MLP neurons of a small language model. Each row is named by its layer, matrix (gate and up: input weights; down: output weights) and neuron, and shows model dimensions 0-191. Each number is 128 + 24 x the weight over its row's rms, rounded and kept within 0 to 255. Numbers have three digits each. A neuron's up and down rows have the sign that makes its largest values positive.
Before each neuron's rows, "fires before" lists the tokens most often just after its 100 highest values on Wikipedia text that the model never trained on.

fires before: " |", ";", ",", "7", " |\n", "3"
L5.gate120:102138125123121086142116085155089153132130104122098127127124136153129140139142163114130114100162168158107127135111131151167138138124131143144086138148170091087151132152119096138122122168171164154150101153071174118152131162109147155105119093123123155146117143102137122090129100129124129166128124159166135129137099119128128140147132170107178104138118093127129126094132163129121171152125102104127103125087128119111084141106140129119135126055093116112162174092098108110144169138158112134148128169134113159104151125149151160132130143069122159139141122170137188140101129130133098145
L5.up120:136103133085099169132112113112160126129116117139098099081087118111130152152164149141152099119156165108132131153113140154132167145114132139142111088146170140087119152113134091157146148109110148114178140146096165091158146101127136130119145072085116102147125132133137135115119111154139125139122106110149141120122091137168114127153194151085129111143173099122125077121115142102164155128123113131133132081128181146113118161149113130082095134097090105137142166123102127167077136133118140160103110122120088135118129166103119155147102139082123118155116134111123182137145158141147118133
L5.down120:144155129113090097137096127136125134124153131078089141111162100163090149100120094143119147100114114122122091120129119122130124108122135158117111138143108152122109102044147115157116147141136159113142148147128198129125105094125109119116128095114142093116149099125168092104126129113147142171117129110158138129105084119142114127133136113138154128112143111136133122088094153136133118117115140148141127113138150129135255097162128121133166095108050154133116113133123118120164153119130149139123085128097155127100166129172143137141150121141113127119095124124143109122137126145162116141

fires before: "ased", "ase", "qu", "g"
L5.gate375:150148107133116153150118121150138125154164119094102151200126172124141134123142131118095203079124117108152159125123157118100109158126137129134155136179083127108136130174143089167075174086143113135127116126132145149128119113139126125124108088138090145136142077117142112135071132108089101159150127126106148061153122090163158131110150127120154142142136124137151123129106135144146135157125131120140129100130128154133114149128135164115117069110123113135167094109089138107110138136173128111144090101102134088155144132146088103118108119102118152110096101138131153130136097097118136157
L5.up375:171139121164118109121166126144083096146109117118122125194125154090113138125109180108105127120117097115116118094107116111116162137140130138137139169127069143114124133082126127100146156137134069112115162149134133126163115137139137151148089143142084127118151155143132123102107100157141124103111124093088109127122102123148136109123150078124128146187126130132107129109116095126116189118079138063126174134077130126104122103093132095122116148108130151094136042109093117113162099129158102138149130118109139108109107128131137114118129130174130122126104142166126154138127125133123166139
L5.down375:130122138138139131155153116100185125118088144080148158091053096134173132129159117133144160143115112178131161119138134109157133130104128133129156098120102154162157143193164182111149149141178119083102115137143113120175128119137098117105138172093110120138135126130117131143186163139173108106125103109157123128120145131154137117097100144155143099115105125151129132109132145104120125160118108093110124122191148097131171130133126149156092120156142154140068158114139177143132114133151121119118149095139143127133130152120136156143166126146134104112147168106130124162106132132152125125

fires before: "en", "y", "e", "ion", "ar"
L5.gate64:149112183145173158130147137144157148148124133157131123118127156094095100120151110093156117171076160103101088130100142157190132098114132177129123091135110119104120108158082132191107147121176097115105116156142128174123128125151164160105135115156136127176151112127112123126123110123113133134130150148060110150125180144102138120129131116159105095160135136160107112152122160157119117112162118151111095090102089114081109120137103121095158138103083103119099135098114133110176153107153122150142126133170140105151121154116128108141122133095116124159112138142124119130133123119118121126
L5.up64:125136141143139138137145152132107124136144161150123113154153089132108133141160122080084109149091123149153116077132141136144076161096103133143132155158131145167120145149138159142146144127133131104120148147203105146101175133085177138074137134166145131154148136150070095153128106107162166108139112146158138104138171157100176095147129109151096126141147133128105129142161124079112133093088132128147129143155136107117143148140076138134124095165103113124106090106098142125137133108141134082130150130130142104119097100082127090126152127150114124125072128118110115127098142142149123152
L5.down64:124155078107108130160151127151114118138123135149123126184130131167160138125108111123107092128112113164167143089123180118148096100088153128138134178130152115138099136143149119114131098106072113136116110093156181083156118096151122126161133115111125112097114122165093137099133141123115119145093136102163102117126085188130105094134149149107143130142081107140146080154143126088139146133110114122125109100122121107141170143144128103124110113171170128150130104096143094101127169156123144126150154126159148152132133155168122087130135124138087106149158126139089103132110114077139162103

fires before: "ents", "ent", "id", "es", "er", "en"
L5.gate73:072166148124104083168119086168091182147128120158148123142118100080150139153121144132086185131106134128117087117080145151126100132136142138127124142086124115118160108103119109127162132121112129144111133143160128138104118110133145154125137150122132137124152132127109123074128092134151106116171063122134118125136084102141137169125131128111075123156082148151120140135113117164142121100128120098128155117131125127108121123096112116095140117128136157153108118089139094066134140095144118105158149159155106156160174108123128119131127139117142125125172148188156096138099189120111134136
L5.up73:131126123172143118123129101152108138136069180143128113146164104177112147144123122152113126129076144104082122094150129161121098142154129136112131137118118114147130097117128121145122141128101134140162147120139090123121121121117127110125183106134136106121149133130113153114112100115161128151162123128115160109088096146152101102155151130148119117136133130114132140143150114159109187123142156124156144125125085101119124130079108092089112151111178154113100077151065092113081169169174139114137103120096117126139142106138167116135150110138097132133150173166155104122089174084135153164
L5.down73:109162130117165110111115096112112127117129112110142157144127123117134122115110153101150123152145142120133113164099139178136177115122133114142101122132133073115131130131123115125164097074069161118130120195142137153111166150120091129139168117107150153132124114136114130113169123117096121107112149134128153125134108150124150119176140157187116139148149110104131126162104088101098138137114113128104142134137088122096205117109094123083132144138129126145150116136121095133144085143146112113170157148165144146067115175080162115106108155107111121100134116092099092127092132123142164145

fires before: "4", "9", "6", "7", "3", "8"
L5.gate126:094172141132140141138130122107084129117106120108099165100141134134127130141127138175087141101125219157140128143124133120149116159142153122095122167144132099151146137145125123138127138135119121172112102125110132122131106148155108142120097141140149139092119125150133110123122133121132144127123177071112126126100108143115102140140134115159146107125109134116147059122109140181100111128144126137138131170105137127072129110092115164162106111113137162136040125125163119119089135131162066132074124099114162089135141120124092142145151139156113171083141155160137154133121114147095143107
L5.up126:153128110124131118153139108099067124126145118074148113121131107161096171145105130174115189084144143166120141125181103121117132123105133135116114139122172131111124129126152158134132135124133160114138125119106126107161100124120095097093097149132179133138077145149155124124097107123136145097129090103158108082142130133140154149162129120106132152136122127129133137088148143169129141129159078100090112141152148143130136137111114145108110127100099139156125172153097135163120128144081132105111114148184140078084130113102107167105120120148108172112158127129144185132086126153107088149
L5.down126:133104131116133134094099196133087122126123139129104129126153084111098129121140152117126163149141135136147112169125112148132161092110138126144138135147107141157097161124114119154110118163132134156109096119116115122127085105088146145152099141168128068105132139135095097175165131140147120110157117148131115150085103150144127117120142148110195144163096107129147134094141117068131134130126162130096144091163116088136233114157151138134116118136108150101182138128122112118137114128123117121149119154167104106134102122133156128152096118140165111103149159117085139146123121114136165134

fires before: "ly", "s", "9", "b", "8", "e"
L5.gate422:113111138114133116124132125112091112139108093136125113117112097171139149138143151130072103143121135124126136118103106100091095123134092072139154102105126120076164156170120097139151087173085147106134113137118148112181145155084169173111109138144136110133079207110141111170140128123099173088144122159127137113115189139086125101152120119123143132121148143138135099132146136146161153119139102075130125110081115111161098098090152129148096118135132149086139142128117110119108116131127108138153134134154145127138140120126160140156147117150141154125144092121110123159179142134097152130
L5.up422:167136116148087130117130118130152113126135162162085140159101120156140117148166156144161115138084133126096121140098142142119131193103099110156110137093103113111140150120183141186143146129122127078103112134142181165129152120084082107123173135077111104144138151143143126150126116165171141163125125147140163143140072107128127124139150113138120125103136129156128163087124071120121166097152080120092124136132112127130138130149115142131136079089109110093135101155146122086149140091094138117129160126150146144136105128124140122135114136110131122119114111106083109095129077110122153137
L5.down422:136127131111092126099138134168086089129105079127149146127137142135141122110148161124144113141110115116087140126108150182144141150083145125152095152089131120136106128130156164147139106112120099126169125094160142175133100108153131110106131098147161128163154098114106114097104096134165135159132139136132117081182138143130118159119143155092094093096135145125132107109085113124129129152133102139101155138082144118134057200135156123091150128087117118154148129117158103108121116105113143130100142120105149135138137106087096088105131162091125119131104114134185166136127111150109128162

fires before: ",", " a", " b", " an", "an", ":"
L5.gate192:095133142094104161168092138115126150127139108093144115121088103144096185125121137164147119123068111110119107124168169167108121107114113122140144120133124135121118154126148143107144152093104136113103120099107140066160087139155099138130125124127115119130136142039131126111109127111159155121153137130152122082141144114139092140109140135140156132079146123116177155184121145093148143169158115141126137102136108095101108148134134106101119122074112093108120081103094168141125135120108137154102108130075108147128115113091094161096148114132141161132145108144137128134177144136131142136
L5.up192:112142106102174125143117038118120119106112093140131129104101104149100139136160164112138143120144149156135123147081156118162116160141139141089140138145143140105095136107131135152169112152120134129150132096070136113107137105103135112186163146165131127144185150165157160141131118083102121123121099127137131114120108098142124153147144129130124113161107128133105120113096139156143104158124163151084074139108116138147143104130086137091118124109112106111076112154113143152110142121175166142095160132116144095080124086127154146105122147158150133129135125166145160146120122135106181113
L5.down192:108087105163141117153113102094149098113149140104172126121115119161122191171164127143109105139117126150102157137120145138128147121131145120127119102169132141095170109135104101108107127151136145122066092144143155116101151111150124127163126136127168136117134137146154099132121145112185118157136118124169158128153123118123105124165104175141072087125086121136137137116074153116105091135096148168102116128113160144123131102113126088151121097119099113128127158100110112159115089116134109141139153139141133127154095130096133136160110102161127112166117094109079104110167129130138164199

fires before: "ary", "an", "s"
L5.gate215:114093109127159119123110165131139153107114128147117122120084099135115181127123125131114142152121131122133106140102137140101124099091112080159136193164134139122128126115131112170151114127146177065212141133103118135167122193120121130117139120122147158121144121108152129121093121139191131133155165124073146094100148124125121151103140149172117121129111146102161157110116142107147133144117135144140136130133083171126112107114102132109144149137078146134076127192105170145128128143111154139130086121117130090156137139077141124101153121109150151119159118091142122118136124134123120160
L5.up215:093144161182158125112130121099157123111161155085127095147129101139099193117130135131151143120129133135101147122151158139109132105117141117160136176137154126101156164144126133152122122107134123106151104135108154129163147175099115143169159152141139137111126105130114142124130160146182105123134094119111158152108114096138127151092054171152139103080128133160094114138126129136127159145103070136170105127136089139166129143132122092155133117181084117170124089147118145095156149145115171151126111126115169078135110103127147116101148130096146123135130098120126107131149165127151140140
L5.down215:115141137120162144150142142143132129154162121133146144171163125149144132147137138120143088151140143161113133161149120186065135104116152131153137129144084091167103104088152128155154127118133114144135144137118136123118130131150135154122093144100118146119120109126125143094142163177106113138109113108141100179105135109123120103138123129149067114178120125123110141137149136116132102123107187104123128138137110133114186154145160142117089142134151144106117179170157104111146137077122123131054158096140139141111110101077123083123122075103117165117085084135158154129118123117108122155

fires before: "20", "9", "19", "5", "4"
L5.gate225:114159162129145116091135117145148149130133138166133170121128151128161130122123144107131123101159173104085120106108132133115132105066109088151179136117097091140099141167182120151139127138098147123166163107157122113118151124172102129160130145103154147092121116150123135122095147125094149148126094172117096163105125110124125093112159144139189129115160136124174132118156154125144135150119095104137136134147127130149109105098133114104182129151177110137111106139155141154101111128158129082116103106130135128184109129090131111124157119126130137113063134130131129076132097146089149084
L5.up225:144124133131147099109109108116163139123114173110098171113109146174144160117082145164130093148143146102135098130111154146130129089120141112133176138127134181125169095126132151130133111160075129181110125163156130151101111137121154122134144117123127129124130073138147172148075127128132108099103116141113061137152142098148131141137134109111122103112163154127149138160134119099118128116139111126148163110129143132115128111089104060124149169110116097121141097117137136118091112101125124157158129198114152122125100120084161172134101125143106121132094115114183118157135102109117119084
L5.down225:141171125160147123120154141157119102162123169109158132151150128099165113121154127118135143142126163117117127084117097093129149170120161135145144123112058102157112157116147088145118131092139126117153135124105136149135168115103102093118092144135135083151162159139118127107151106124163155155105139146145155114118096103113110111130116149164201142141147111108161122133163113116157088097171082142150122171154119138133100117143118107093154103163149165080096163125189101129135167146128116108113093101090142126142139151133098103129144117142096147129140110128091129113123131107161130128

fires before: "|", "2", "1", "|---|---|---|---", "3", "4"
L5.gate38:125190141147128144138110133155142167158089141170138134139096141120149177088135146109155133142168127100151133112141135203110091125140122084128115137152142126081160174159112128122084157142121182056120093119160125120134132165103156130081120138160105153143149115122129157169091097107124135145155097099090135096151134098118107121134136109105126136135140105097108145141101111161141149140109120090097137117119101137108118142113174137152125133093135140132126108082153098141153128109086126116142100143143153121116132122136127137103132108125155120094137114127167137097115099086098106161
L5.up38:101160135121118154120080119124131198152089137118096121106072137150113159134110125086105134130147142159109146109113151131114144087158141151109081132156169143100115137132155107154164163124135136124123137115153104118102104144092094141120095111151131137122101108118124098145147131128168184149122116111110046072137118148096106132090128112107102111149145156119124162103111136180125132141124091105095171116149163133120110156126120126124160140102094153120102149143132169136158114156091123161103145146114105155084143086130135158119128097108099126135133124113117155152101112123101111139
L5.down38:080111150100152176101143151145162143117112142103116128143090173133113131126098164114108122138166179110151134117102169151150150111125130097148091136133134146123118135121121084144149115081116109098148108099147138129141150125098123144135155089123084128121110126103153113162161120096162094127130150130120103090146151142125109112113132162126085181164136141121104179062144159106160181146144167110136121107130108116115203139092138131123159163099113124143129147108092144134158151094058133143137137136144110184137120152131139116156136107118134153143134126130131128136133112143131143126

fires before: "al", "ast", "ach", "ord", "-", "ice"
L5.gate147:140135128132140142103149125160133145122126086163102117123145132165127122115120122119139124155124099167151133133101074157151140138119112124128124148080142112073142138126163105115114157106177126142143123109141103154110128138140123114136159126162102123125157148076125110148113119149187138152097130086146130109130117110142159082151147140164117136123156119147159119140161133127126137117110112115107172097151091118117146121116138178108125070086165150133093133170127144128102132119193113105095122116072136094170103159141122158140196143119117128092146136101152101140120133076112184119
L5.up147:102127118096138095093077137112126109117100091153140135141128139156188136135136121122128135160109142100116134132180129188153194121147107101151117128102123152099114132120130148174134102152163130154143101126157123117114127121136132119137151162132117156171124160123081127172069109161143116091125117124124150136167104125111164104128145116148137158140136126142120139157092161119077156113112167119107175094168128153104137132155142094139171114123135079067120086120155173110120130097118136145142163107129156144140090097114148164123135131137115126148121118129144159155103108134140126160
L5.down147:164178132168092111114136114143157113114134111088152121136132180120117135106142139136135108115167109116124186102158129090084150114146127115130138118109113118118117148120130154161107131114086111143087084137135110117126137111125094119103173144112153160116153104134175124183101124135107139151100128118127127105148084112149114138106098190141116109129064132158167140122105152131134076161133136081130117104168114106097095130100141157126135108117123101124095144123140150119130103142125139130107110159161091112129116114118111120145148121116163146131122113148171128144157105171204081136

fires before: "T", "te", "le", "=", "^", " ("
L5.gate57:118159147119140183111139097169123131135117135158124122154130127155165090076157133107130136105136150090104139145123122155135119141136175144127163135151142112112144154157121134137115133127121164123099130112111094125172154170129161151149104132086106177153150153112143164128119107103144128141127130147137146130087124107107110135132109084131108098183159186129107175109115112171104141104148111118105099120125105135135099112129156148146082117134132145190155153088122138117105159110091139148126107101129136139148078093143159122124093105146147162091143103123143164097114124071081118126
L5.up57:104118153128157101126121102102143117149146133090166105166155124089091100123160132149121126137168082134135150141117145136162128154146127117132113109097117106078111116099094107095086152134151102130146121135176124121141148125116170167154129126102049127104090113146125120130153137145159094075126133154121118152095139123128110103157140121106106093139139070167117161128129099142118113090155145111105103134095128133138117148106126148127130132127133124062111125113133169070168151115140172155122179118140128126130094112161145139157141157133119157116112142123138141174138128092118105084
L5.down57:153098128073121112108145112122139090127140141158151123130094131140133098162142124136130071166135100122111079119073086128102148107117139161136118117111130124110122150154150128111124118135138178161122150108121131133136099119119163098116091148142154107129127154087141150105174137080135096133126184127124153153069160107161121137152154131165137140119102101056169131141086127155142117152119109114139115123133113127136132117120135132096145139157162126101142151162116108129127117151138162145129156155192077130142143102144144135165133141133137116109116141123139196111088118084151094125

fires before: "5", "3", "4", "9", "0", "8"
L5.gate191:104123157119124104141111166115126102158130144136110116109148119123139106103105141089112154136128168156124152109123153144157116133100101135134108187141144138113112131127112142149131165154112168116127111134146105173141092169146129185114128123102147087116122169062113114137114117154175156086134150156102131135125154133090139138139168119143159105111111088105172116107118147152132114148112111126098096100130139161116140163132124139144161074101132118133134138062101164142091122168118139151140146115148116169154136124102141080128117144124129195062125112133147102122089121139104146134
L5.up191:132148113114122086139145140106099136087115155151142095149124118140111133104122158091096138107128181110139114110137155117068127162118149092113141114157101125100126154132101114109102171123105112118123113140148100117103131148156170131111129107139139177101106122099141098137123110102121127129117139099081118130107125097155104119100108155143106113145132108118122079095131113115147118162117098131137151147069097132129122103119119137063117125159133126140116091122164082129095131121110085138092086118148133128146119080129117138126165138176154037112121111188166142112098141119135126135
L5.down191:109145142116137139136096122102132119195094122155123118136139066140141165149086129153126120114111178136134146156082128121146160114158170161115094143167151077171136168110113120136107108106139112108106156164102100125140120128106113125163098133118111161169096131117125150129122126109146159125161100115130146136130121120130129086115141137150122131120119126115107114068132132122149111129136124112129092120127147218122116150141154111139133129145145173143133171163108147123198114117181115134133167144124106138176110125105141139116098099132127089117141142183112141120118149092152162123

fires before: " |", "T"
L5.gate69:094158128113094136118123095121079157173130136117168153141112122104150153144138163135150136144119119154136080113130117154144123129140155168118096132173105108116128112129152100141097153102163150120116085171128145183090087144100150151123106133144112118102076116123086109153121131131120161075107104151120124113149137116162127102102133129144165098120111130127101145137134144159082126116151102104099153115134124107118108115092135112153134128077111108135120176165123132090169132110143138179111196157144142134128119147140128091084109166085122161094128140122104107113170125150128113109
L5.up69:142131139091089164100114122117107158083135085146181124145111122139164149114147154091151139147127105123107102143141105161117129180124117160146141130162116120094162125134161105136121108127123157104132078148116143133089083185082190173152163139112120072098091103115131097091108170137119157090134126119135134156135089126133121143119140133152138134092115118120120127134153132097134150147115155141134105152150131095084100110099146106136142132110083124135119142158133161133188131127140118164129171189119138133092139128136119080097163112133119146111121130124141121099154137124122114139
L5.down69:154057121132174113108139114085120115153165115124160040127117110166143114120109093106131133143127116135130115124171132156135141114084153118163124098139121135175147144139116112099154117132156123159130144082144135131110149134113121131127129166180110122122098125111120131143144108097111146140122097130066146106130150090105151127123189116107154132096108114148115174103123116112132124148081138094134144113139134144169202154153133130140141112109129143151154144094119119132102116128105088120073089155108147171110122137093119124120124131099126113141117108087165143155102118112131101140

fires before: " ", "i", " (", ",", "s", ")\n"
L5.gate238:141143129127183107138098114120137171131114177132101148125090092135158134140158145105135072105145102154113111189109124109134164075113140116090119126099108125123126135148148121132104133090142123114157129123114100151156160165124173105133138138132106148101126094149125131119138124194150135138115106145141100172130175106122099169144120125137089135137126138126132134099119125135139133150120136143135130095120139134103101119100142174088117128124142118143123103203089104087131146159143126097093145101142109105093117121123202133197155131128117143098134098145143125110161158107097119127
L5.up238:177098114127127131142099132101114130113153157100136165126105122112145100106148120131138091159132090177151130118125123102145145085113108137091130116105097145125094114156140067110166129137112069112154158115151116128132139104152125114120116135112119110079120167158148141125157134174136143120160144148120088131176124116117109135158084173113123189132125126180130115109166179128121127189114136137149110126147175101126113123131172140082083156157133125112110132160116132113126136174127124106129114128159117143113129132114124073158120132158146137156098157103165106129111134106088137109
L5.down238:166148063110117105107143091087107159152158105139143117126147094078113134185153111144138153109122145116143145091120121151097132154097128113140110128142127169144139114133091138139120094142114133146116137103138057143158110156113083141146143148157147123099148120093121132156133111121172107114127138088125137107113096131108136103158124149085110138142111148106128146187104132131133149130161118099115096144146143151144125160088140074152119114140130086071118147169108121166167109135132155145076124121126105100131127164125135108130098162148149072138114113124112131098142108142155142090

fires before: "T", "le", "les", ")\n\n", "ul"
L5.gate46:155143186096092136113149123108161150147133186128121117166168163123133100096116092103074058156126131121145138148134114157157141106144100140119116111091133115126158142169120108143127142155113156126118136114146134107105149190126152178123144079135129143103175117102160140108108123157126133121106132145096149127126102097166124123172099126167150143135101166139131138121100130138117126092108165121134130121150091124097106111095141148140153123126114122117117121180152139139132122181152118169131168129138118121129109094113157151130155106165119154141164143143158139165090139087111104157
L5.up46:118126143117134163124160109139108102091169135150155171156150112123121083163136173098104151148144153124161080145075114114134130125137138127150137144128103103152115117170121105117088104094120112107083106113117150164128135170093143145126119132100095122177113084103168083183140101090126104116141115136141149163147115144153135129146169147116122113132117140117059115106109117152131142140134094101132091119143084098102121157184129142109149106117135124095117124142148121126131156109121125126073144115133108148139066131128149116131142136128133122083138086192129118108111135104129121116
L5.down46:159169147087107142096162122132109157140187123119145110110076154136139079147127100146140149166169135139127095123129160131142126172124124142164123136086103134142108139160140108107121145108110123067133148155156153124102105120142141095122097135122110160119147140139117089130133120121171109113080128145153143172114103114114159134154139124146147113150178094128155120127129130089086154180092102152102149114124177147086138157138119147097105135069133116118119144131110129149120148134119102123163143155214117119112114122133143089157154134114104137132134096126131136092114114142110103108

fires before: " ", "i", "e", " (", "T"
L5.gate500:095156132127126091192132158132148167124132133150092115146097150114132139102137136125134101125128157119134119160072157117148125152184124132112134138126087149120165169146097114146106154130193155122115130099144101131111127152102138156114116087140109166089115131126140148136145163136116159163136153140165109120117142091095126132103105159110128100150132146131078115109124133124120124105127111133117127132122097095116113118118130127130124138145082065149052108132121112079137159134168127116108170139108115146137104141155156161127108162125094130125154090154131092159160130140125079072
L5.up500:131100120126090082160149135137144159119150145145065131144143115115128105146158105139149094129080090154143088163129087082182122162134124097116151107133133148177109074099093148141148141122144148123131121143161109125175156115088139131116103124181138117148117127146153131158166110148108128105123129130151154137104116126150124146104128109107114122127104105095088155103142108134155151098112122089118153145104151131130149126147149164134117109160126153200111149086102134134146131120128174139152169094181130118145119132122142102155106140116121089127114117109167094115129124157119143079
L5.down500:133142129133134105134123100150101086123136125119146158124171110140130106111137065123176162155103115150098129106131123096135100146095114155126123132141107117156141119119134151095096157152121097148127139148134120090167117122137110153123159151125090103127119109144134091151152134110119105110130139115164158111140145147109104136135195144143148131140159158105107123165141117116171108110123144134196118103140126129105000116120137167148121149128137164084129174122136105156111132106118126117116178105135075126134119131139103129144111118119124107124153124103136128095112124137155176117

fires before: " (", " ", "T", ")\n\n", "^"
L5.gate287:111144104103108184137114139119105160123130124131136150132122141113152140124151121125111094153107119126110130149128103185121147099134134097133116125102114131107140112124121116129122119121109101128155125160141105140111107161079160137100148132122100161110117099104126171111122107129120112120132087164100144121140147069149113138134118153137123139078109124129124147139134119117085137037145128156137123109138138117094105113116134161106130105126092117104125145183165162133170178145131119155086154143110110153204133136117141149123139184127124138118138093154153153070130164061134077122
L5.up287:163154116150086136128126127123126125081164109129126120167145077184159085142142104117134095152098125146098123163173063131086133135155112122153135179128103157144142146159138087138139111136132115111163100114124087142153119160114146162122169153116095163142104127127145175117116117161139155155116164203129113158119146120105129140160131129112141147150130138118112146148138129130108171085151122130142097138158129144164121140095124150116093132109091137118137174123136125148118171163101131160101146159117118131130102120122164146121119126147181104159142114146142097101141102114118100103
L5.down287:115131127112126124127143144144146113082125086132161129137146090210171084141145109123148127113146156099145109106104098154143133143129090160143143123125157108149119126145110121122105143081124162129130142150087129112106096112137134141106145142101092102117164130123157148150153179127141158105108133115167122142148121105142140120141183128171120099117151125086117089119097115175112166153109138110136134109168166152184105145136115145164107115155137118097144143153120100140169136141149092125104165091108108050110109140092175154134114133126138106125171120150135121126158138134126124108

fires before: "al", "ation", "e", "ent", "ver", "en"
L5.gate129:137123120104138140109107124151119142096092146122106146159101134081158099102184139136105080105096153155135125143121103176140140124124114100167117110080128100135119147127129145126127142134097106120107123133170106146144179139116122131126141113123123149133140106134091128090093082162105140160126154142154113088107132091119139147169110143150104130145140150091103116185099173125127107108128104113111126114177133174107114117091123188109169117149107130110121110121129145120124141126157150122087126154151131130157166113162135186138135121121112118136106126185139110126085186111140153076
L5.up129:097139131158140133126122129113141154098104121124102137097106104095123111148122165116120088139115132134115103111117165165131121139133128136143093132104108140110137144115167152102137130111136142137106068122113099117125134134109159128122143115131151123099138121149145083141095114172132126131114166117146097125144128107144151128129112164166091135148111103097092135160101113099149149105155136098085102114166100173143140124109093118128169115153126182106039117093146164090161115117147116117150148127144109100175130089167096153114074108132108090151117116129121175192133129134170109126
L5.down129:122159143179117093085152106151109124128170104181095125140104103137134143112117103141124148079119104087149157127138108140105120173136140125135135148154112150121109137090109118126173134162157111147134152139164137129177118103143112118155135175171177142144101106132120130112139134123109127120126164120114110094106128122156131143070146152150062137129110102110137126132134079116111126123129129194123091083185122126115173157143148106119130118129140169179126158144104150121126157147121173097095128124155150087124116119139147137098140097144127143182125156143131108126123146119103115153

fires before: "ased", "ase", "ence", "he", "hed"
L5.gate275:150161131109141154125104123151119111092132127083158165085143128105125169137111125094135158121139162110133132139121137121084149119116122195157129163112153119125159129128163091122101146121133094105166142125132102108126122131148119136155135144135159121126095118118079131147088138127158124096139113161135117108142129120129104150134144142126160112120120174148164116104130211122117130134152095159126130120100153198153101142085152190130155109122119098101141186116105130139084158142132117143145129166138158134145130140134150111151132132121143134110122126109050163180126123107091109133
L5.up275:145107090126095139153169170137118121152081129133136137091120099136112146138138108148075140119068136111118113135135091143144126108130084131119138135130154173125136134121087158130085124155152152131128120151114127141118162101142131104143120135147134147119149139145166117162132158104137120112142126161146106144123136121150117127145142116177121156141112139127108145104137107091111129154100109095096112066080108119079115148118128103146166135116146051131131142136107163094123122085141133133145169121141138142109108106150137106070102110178171120129138081174121117137116178172139099171
L5.down275:121144100115076143142138119173167159124102159126108126092164139119122128070119079125123114105118114140127140107156149154053143100124117142153111140111113151127113105102168141153118102113168089144119137090143143085098159154119159135109165073099123121155138166172146167104164165158146194109120102111148110132133100142138149100143110105144155146143157123164147143137154125116091130130123122105106092151138158133149137125125118133091148146125099150122115120148129121115111167104168120150121160119184123112110138110119127097163134140142146130113109175106159154165107116157131137137

fires before: "8", "0", "7", "5", "4", "3"
L5.gate383:114132111136136103127109159170109159117099130135113138144082118101159159107130136114118126167161168142109189171103146166182103156134123142148109133146115112101131158149121144155139103128145170131163091121142147170148139185129164170151116128144122159123108126109135105124129121138106103118155112104135113148154156089088122149150086115109109124148112125115098105131144148128109144133129144098136129126137103138106082127128168164080109127139153143162069153149104105116117130126133141092117130116132106177152134139131155141136152146151129136130216124178137134079122143138097079124
L5.up383:132114167124148126148145157143131111144133130126147121106135116095142164119067158090110183096161139097115146140118159165166112142093124117127112126142123166159127159153108119147154132101147150143124111131087172154139117102128087133109078145120137124119126151098077140145146128168116103112140122140134138072129113160132145107127106116118134150162135106126158151130072158090122124123084124186113169124128101174147126126130156102158122092151103116138138133118094117099122101100138108142154194121119168171121145128086123106091135122101158116101129184140120125129094137132163118099
L5.down383:101160121123121115157139145092140116171164135118130112101142097122122157114101114055115163123114136130116140159146165106136165131153121090117154147171127136116118127117141112166130148126143133201159130120077152127171086139120100111141115163122163171118075155098131096146149127148097118130134103105145137144112058132118134143153132113116106139114098093134151095123145139163145099124107170158160126145151143167135191141136106139127127139118110147145088134088151138132093191061139119139136137135131131130147135141144151131124145143077145133130134154154131117129131086098137130126

fires before: "er", "ial", "ge", "ies", "it", "es"
L5.gate298:102152124094110158144091164117096104166125148118081150165102183101129107122130152124137098078144141087109102161118129136141127136128191104096156119121131100113173129153134123118128132110146148169098116137125132117126139147122132139160081090104152116149133089122117092110103110123108136110146112129128143107116121140131122110166148120126159130151109135123122116112113115121142117145121142137088134143130135113083098149136116166103136159114101134174130154113097125111122158130103177130135121130076096077144208143111203170131151112124084104079165107151126116123119157135130118116
L5.up298:097093172141130108123099098067141132111150166111140156147125104101146139144140072164130122145113115085115112079153166110106080146149152102135132137143136107121162109143124107133139116144089124109118137144149134081105115145142119134168118091087089144119137156126115082128153143102143115143162104130149137200115141117152135097145129125162118130189114103130156121148156109133145150152141103169142120123121105140127119183178085115149113101148124131126148130168123140150094115129116153180128168168145125089164137158127147124123128142100119099095150129133105123119157126106177131112
L5.down298:130117131147120129152125102079121166131108103137117092134138138113116133126176106111139145130116147122139089111134133165114136088106091157132098124141119093124117064158147126137158091138076104124181138158117158140122123144119108156119143139155156158112110116137143126157169109188101132123146149147108111143151153113167105172127121162195122109152097113132125093140130122151132105138135123083152131103128135149179141145144128110106129121201151166146134135143190192164103081151136136112163140173128136151123080123114163138111130141121151115146141115137125123131131136096150112139